{"norm": "layernorm", "qk_norm": false, "schedule": "wsd", "seq_len": 512}
MLP neurons of a small language model. Each row is named by its layer, matrix (down: output weights) and neuron, and shows model dimensions 320-511. Each number is 128 + 32 x the weight over its row's rms, rounded and kept within 0 to 255. Numbers have three digits each.
After each neuron's rows, "raises" lists the tokens whose logits its output raises most directly, leaving later layers aside.

L8.down2207:168158143167141174033137072137156128154115188105104121102109064054116154104160136115139149155080118116108180094130127150175156147118189120057111132100130143198099132153118108177130163101158113082149179182174101131136086103110137148114082122155153150116093165089164108116152171119060171063093119144130137079155170156081117088125121161099155113106179133121179203109143105110143073143139085063159175040103123096098121130155104172105199103106124083131151145191112159125127121101166164079094127088108096115159105053150179115141168149128104148122115080079135151152171116127187137086
raises: " and", " etc", " which", " including", " although"

L8.down1563:121111147144097129119134103181157114116142186071085171177092147053103146118151161108084138159080087119152085161079150137149097163146148091117116132174127129061125149099162127109139144206144087137137131062182127191081131114095165160096158138190040111101080093117093130138196115148147096133146138128133108135129096136115141154194160146114078160151113151104144146165155094103108153170107124099166121135126105142110117112084120108145126136079106108084165152128181100178147112114099162167102111163181086150176137063137125082141109166133190214132096082160149105144138182092149114076
raises: " their", " its", " the", " him", " his"

L2.down1375:142089047141136107175071129148090104112191135126114111083107159152129160047094152138110121169128115168133086080098039177020106102093217123142104176093094100128142107140184134104146134095153141185144126117075095151123050133142117092102151123152143091164141098158129107099087110129098068154143135128074145124113114222125119156116119145136124161087111143091136123161118181129080087101189244077150096177160107136111151087088060089145154127165119136157110103078122128131095105093192133079133144163095090101084182166030118076139134116151095138121136109117104174100110094130166119124
raises: " same", " latter", " original", " idea", " following"

L2.down1950:114176103093089107126112162135076119149131120112098135099162108137137088089167160094196101163134122141169046091153094096056103096074198142144079175131088117162095109138120207086183153118150125206118149147129107170076137153115124118087113122140114159183135092116127085144113130096128111162155154122140110134116153233105155095160166136094076150114132174100050102143117161166094106114139186021104143121153113179110121050083104105115139132139096163106107122080117142102109150100118131091131104109125132099093151129054152057109128132134120181073093118167122183110142106110130118142
raises: " same", " following", " entire", "sis", " next"

L2.down1178:139118117087076125087062146137127144104121149146154169129122153086149180131124130165106058080127052103110072156094114096160137140151123088133156146202125105118049079102164145118150140102163144123123135080198157194123153126137155054162143117139138124144109132159121163174169099131075106037128182110125161099102102047106223135123139142149124099114145145104128101141134107170159061113135094107121117078119187119097070103093181167156141089147145089132148103161154168224119159132130148154157129138080106108100170109112160063073139131104090138142124157110121171135119125135091115157
raises: " than", "wise", " times", "-year", " things"

L8.down1794:152133179082149149125129109132192078142167113119106092169166139186103175135124154144155117186122115158105162070124125152132122152144144201141155110115095141169168106165141140151145114171098114170146185074075126150162042130111172065099111122092135129176144116062096122134151102110135093101104157159135104096132093154121123098090089114131112124137069049118100065118166163129148078196167124115056111134132117156157117178121062140121105174091082127113114088098155125195100133103097159126154120114180093131152113125109097181125166177137146142096136162091160117136120182115159138155
raises: " in", " into", " as", " during", " after"

L8.down1504:151116157147074073118123188182152129155144130171172157108095130106121089108149117141117091083160118159181192116108155123082120157151140116050105085103153109071167121128141101148110173123177171107151097141079171138131120122163155161130167147122175120098104086148106127134144133128120120067105122127123125160120187067189104067122093153132184115116112137181147140116074084137114102090090145151124130160107088135124129159135133139121140152104088144102131071165106169129079132119128140124153143178094146131111145149164100175142083092146129074117120176105145164142110124106128086095
raises: "aks", "ak", "aken", "akes", "aking"

L2.down1096:125171166175119117042112086132120163112129177109080125095133016050116144128128121117141172161114123158031170129114112183199108136088207106087090116094106072181117118087137121133094151110172130088132145140126116162176076086153107138123075139153118123120097205106195089087140217126089185109081148151100116084143171216084140109136108188110150119135156143084134167139122108088146102148148057123166144109164162158118096114113127171120209115121098107119134114167112114088129140098136158117107123135133080138164095054119142116125136177123156109128156125109152134115119132113172168137
raises: " although", " etc", " though", " which", " including"

L8.down87:097145136154152170108185131137135149101126132132091188162103119129127148142155164138087138119105087121134102128093079095108131169158207036117184119151162138061066193139137114124123131192139084149136092148180084109116078130120185205140145111158080108088095178139153098127172127131078169188129135148102118152104086179131179109168140114134095158158124134105113177130147105112112110143114171091161109091118065082095128143134135098147131171086118148141113108120138168168091089099127098133137100142157130093133149114135153055115074196102198140122140169129098094116151148103098103150
raises: " it", " their", " those", " another", " the"

L2.down1212:136133090066159150121119117102146158129184156195101122169085105113131089172151083190119142156121118112145078119120100112126134101122013153146121117146105122112111124084170131152141118104172058142117173090156155125112149124203090124112137100113068096104135158135179070068145096191125196137140124147101146175067144066171146087121136092074137105147145108163087090145162141116144104146140119149104088136057153107093131137099165134124108113159149131115142143085138124098154112120119105146195099108101162101157136138073105149156188128106116118115136133125121131187159120106138122063
raises: "0", "00", "–", "7", "08"

L2.down2036:111138131133138170134144117070107106065119133136127188106109108114128123188162104148136083144118141162138174132077163068143132104193156189152099147176133165056101120155068101104087142137136076104128152149139086150168099078132116145098117207147093176146095102138126106157143114132020107171079144151113162144131176106133178148128144135113081141087156103162115133196114132084103182137146060129167103084144126177137086133119147148102101125130114143172095146152133114118037141138080135123176128115146112159129179131125184152141099163066103094135132144120094118109174144192165067112
raises: " it", " they", " she", " there", " someone"

L8.down1944:099082187133122123172097139182164159087152142138066156161133126110153150123213121117113104138107140109115100112152183111072122178149190092140114093134143082142137183118088092125139137108087104062056174070150167169091099130131159112128155097156061084104098058090109118126153082156134106122140153170117133131166122144147165106123119163149140118164081112130115120122140112157098163169195152108162118160117130214215110074194156150115114108090153143102116139132129088179143114079113140117109114146147118103104121099120145067147137186140130220106104124129142102142146118124121141113
raises: " its", " their", " his", " the", " a"

L2.down1611:089082172147144160138121095146123095144133160097144093134112064112131153140180139145066166061139107122110150117113078060148097125095179125073103119166109067160145148168139077190090190080109108160121176163168105097138094134086074152148132076145116135147100079109105156164138189151098093151114118119107092158116106104096130083107101117099144102108161110137135132093151159150111138138083135118114152117157150135146176143091101114130158110125114057167165155193111187110084117108099135148129159142144064136096149087094086135136098123083179125112159121102135158150154134138097117137
raises: " include", " provide", " give", " have", " make"

L2.down1576:110144120181056084153095119080132163157117159130138121109082164139178116137094112066168205118179123167128182069173198196180147119151101140140121143098154144140130117146103149141124098121170136154072116151154139099118086131113120176144164113155159111155094098155173117189132122088124150133105129126106081179100114053144079114118141150162131142090125114092114100117096124138139094145123116073111164198125080150132117154180162137106055115100137115138108116068144106074173174128138127164142119118103059085037078136150072136115081164170113165150114138191130121188124107161112136131
raises: "ady", "avel", "ams", "unn", "am"

L8.down2093:149125121163063177101142097139180135089104160111066165146135156106153138153140157156197156117119127182132126108093135085154172148202162143100086111193088173098142163109160109131149114171130078127136125135165102148140138182158126135094153156164110099099163107127135102124192112173102139126116148090122113117126097128135152102201174132071133120169155137121117097177165133125120139157142083064124148109133089124149100148114088171102124064088161145064107107124173079140107095140100160171088088121151099175182103149125100083157110122114171198158117080099088090102153217129149112125
raises: " it", " its", " itself", " them", " these"

L2.down1366:086090152103072142131115171099118117173048139146080071187155126180173130160182153143094083124113174115138110140127068089147061057102117150118097119090108130127100120158120093203098156139149085133051120174112120120140134099138090161121150069144087100154067098152085124113121143213096132171146129081159122120142124043142143056152132120128139162122109092203115131079142122108119150170144144168160190118158085157117178198100135149161121118146148119067131167183111160113100190149107085150099141167156093162095121159134169100108161089114118080074112125141117165130174096141141161099
raises: " give", " provide", " receive", " serve", " become"

L8.down752:105103121112084123135106109134156106149121169117120159094100083099131131187094127157156176189138116172101127212128089128105085168131137128157152104094121172141213190120100177107114128165179167069076097142187104139095120159134141198133146150070086080048107130117130119053157129130111132154087128136140170116115060138201150101148074063049150126081110127105136086129117221134106114145094129092122131106124132107156153115176133132158086171111108180092221080084136071167153168120126103129163182154090172096057113176130107135105103117122147140121113137127158096121157181098099071126
raises: " Edward", " Arthur", " Robert", " Roger", " Christopher"

L2.down2189:115132114116129107182154135129106182184125092133144075161107159112121086126090084128136134052151129177115124130101096113163131099098140187138155120106139173098147079139133108147084102117133129157113173149105102098182123130106146093104162116126150091180164110109140095092151089162154098105087184118096134150143133087152115143127113179137173124120045129091088144083158179150119142131196098119130139135122085191094165104126117144155081139079162204116186144158129115120119152075148137106125139123112133146154132119142139172097140138191115158111142065104124112141114135089161166117
raises: "que", "ki", "hip", "ky", "'\n\n"

L2.down331:067042147114060146153102179127105099147079136145075066187173103161176125173169144136098086143139145087135108169102076061124091087101119170110122098092109120119124154172102092166097129134134085141068130154136131127126128096128089147119162071139092080138083150144092139109169118228094131166114123095180110144151152046172119088168157133110135165113126101162127123082149145093127151191133147157119155117139109128148168199143157143157129102144138127063115169191126119103097158137111116136083155145151097168079113162131194107118192107069114091086127113144120120110195089173134176112
raises: "ols", " serve", " occur", " provide", " become"

L8.down309:090117127080116146124149174152123118115128142136125162165130132128121122170124104105154176133116131136109122144124088081186087104144198119076129118127165146072088111128111089090105143119178182119127097138166102115185107150097122149116155177102164129165090136162121132138137104129171113052170096133088161142129134255114128094130149082132116102111078104137128091093109152148148116141110135133126145091138137094137099093151152124133156151130142159153123109132112117107114085084144191144112084160154103122120142147142101099110108143136140135123081123072138125078119119150142127151
raises: " Despite", " However", " Other", " Although", " With"

L8.down1883:132157134139118159139177133135125132110113108081128187127120128076168084155148125105131097095113113136139141130094130085153118189048165167163107105159126104089070170147085073090136127137159103136117118103158135076132124090142174166140128080094125155100068075109155122107151099165082125169101134103124148160145172122216126159140158155130119096161109122115201098211135078119105166146181107161112180075104074195160123102118189153065114151110136115126118145134187093126104153116162115154100113135160103073145125119117138078141128143114171128162167134106103123112146161142119163151
raises: " they", " it", " there", " she", " he"

L8.down1529:095075127084130136200120141080170117087196088113124124186087096146103129146131125134061114070108100176124156148132146126138125090141105192112113134129101116148088146178159206108149101105157096180183086168090102145077166197145142101093132167169143114169142115183137127155190144144093182088141084119110093144147134076114150104177134112148112136154231130119158099073107112118124140070121146118120145178117100098147150080116105144142159178153151116123143076155073061059120146090160146170125159164134179135124103149086122153172133181120160083097101159129108122121071082119104134154
raises: "t", "ately", "ted", "to", "ts"

L2.down1718:107125159099035148136194131154085157107117113136119144126144076120120123170178103100161151114102117188116059125091168065189072157115153190134151115131191117117128119150150103165088165115152165123136158171186160127168095154120137147163165170123158128171149111136144136128123133109146105112130147096077158130135123082090100143114183099129180070100103164126156088090108132116172135160143075148066130106113129109078162066102172086154118144131143149139126099174175123080120154010135156105183094119126082130080087105089125159088111154134143147134137117078162066056120127110163145120
raises: " There", " According", " However", " Despite", " Each"

L8.down2238:135180111125096150149142115133180153150115135109067122117107101093136103134139141077122151095153126130146146141088105108147167207072210150149140109143125136065074158149093101127130166145125171158133103108167099167108086106167190163145146160161128125115091103177147137130188148139072128135068120084126107142151146191199160136169154150140131132157060135098198064206108138137109132117153121093050112082130112144144142147128161142089125140113102150148117129108184117189106122089127127128125137119173126139133138180115101107127100163099144094119151104116109117131155173148083091162
raises: " there", " it", " only", " these", " this"

L2.down645:138145104095159168134114093092156146109188157198094121151091084101086104185132088175147125157107165146172092125112087125140125064077063109132077133145075113128109110059152122155152141125130098120110194094142160120170163079170113104124138099115094129106142127122190085079166118136135165108120119144084131121094132046152174104155127095084168153152126126172062093151142131128158157114111114140132100147075168073097136134090155139079146103124147162108153153087088093081123117147109124111213097126057173094158084131063162135142156146129130120136123150135132145157132135123141114064
raises: "00", "%", "0", "th", " minutes"

L8.down1578:094108099092150151142137089138156088110121100138112168169091156150133090150100110065190118145203127173157136139093119068153126053166128115160165131123122139086120128126145133119125144159136159142131145062095141109124146118055132141111100135238201156133150141150186150102159147164104073142131115121162113169127137210068060094131105112187144126155121147168110136153113101141186122161167156124121152096112159109149160120130088128164147150074130110158145126126102122100084068164126127079058141085151129142148159115099127189112106117175123112106098132145132142129132130121076099176
raises: "ished", "isher", "ishes", "ied", "ty"

L2.down1637:145162092067173151107129137103182166109179138205129122152087119106115083178154070220108120170116116118125085149064092147142126081108019154152105094137128109107111145118144108124165110148157087130156158070186116116113179129209074108071142094148104124135094165125162121066169079146132182134128126145136143163071117121172145090146148072074111098167147114132081079128185122163177134160117118100125071152075133127103124129094175133119144101156151167143146155073114137097082092114128079123197093078084116118138098135109150140132181139133092109164128128141130134156142096135160153092
raises: "th", " minutes", "0", "%", "9"

L8.down1131:133094140118152124099119152112137117113097176108099128158145157074103209152162131065065102084055065139172052121103128068118153113142185051099150111151129067089113130137129082110146096152122108071119079066175120173066114148097152134091163127184077117141108097116113104112154139127127125120183086191103148136141089203111174123140230130147101131149126107126157111141104122111122148151149128116149141094148126169125098123127111122139137151126149117098127161127162089154148112082083137191094160139190101160132149106136129096116100142092145175111119121123152120192089118125197120088
raises: "ify", " them", " their", " its", " those"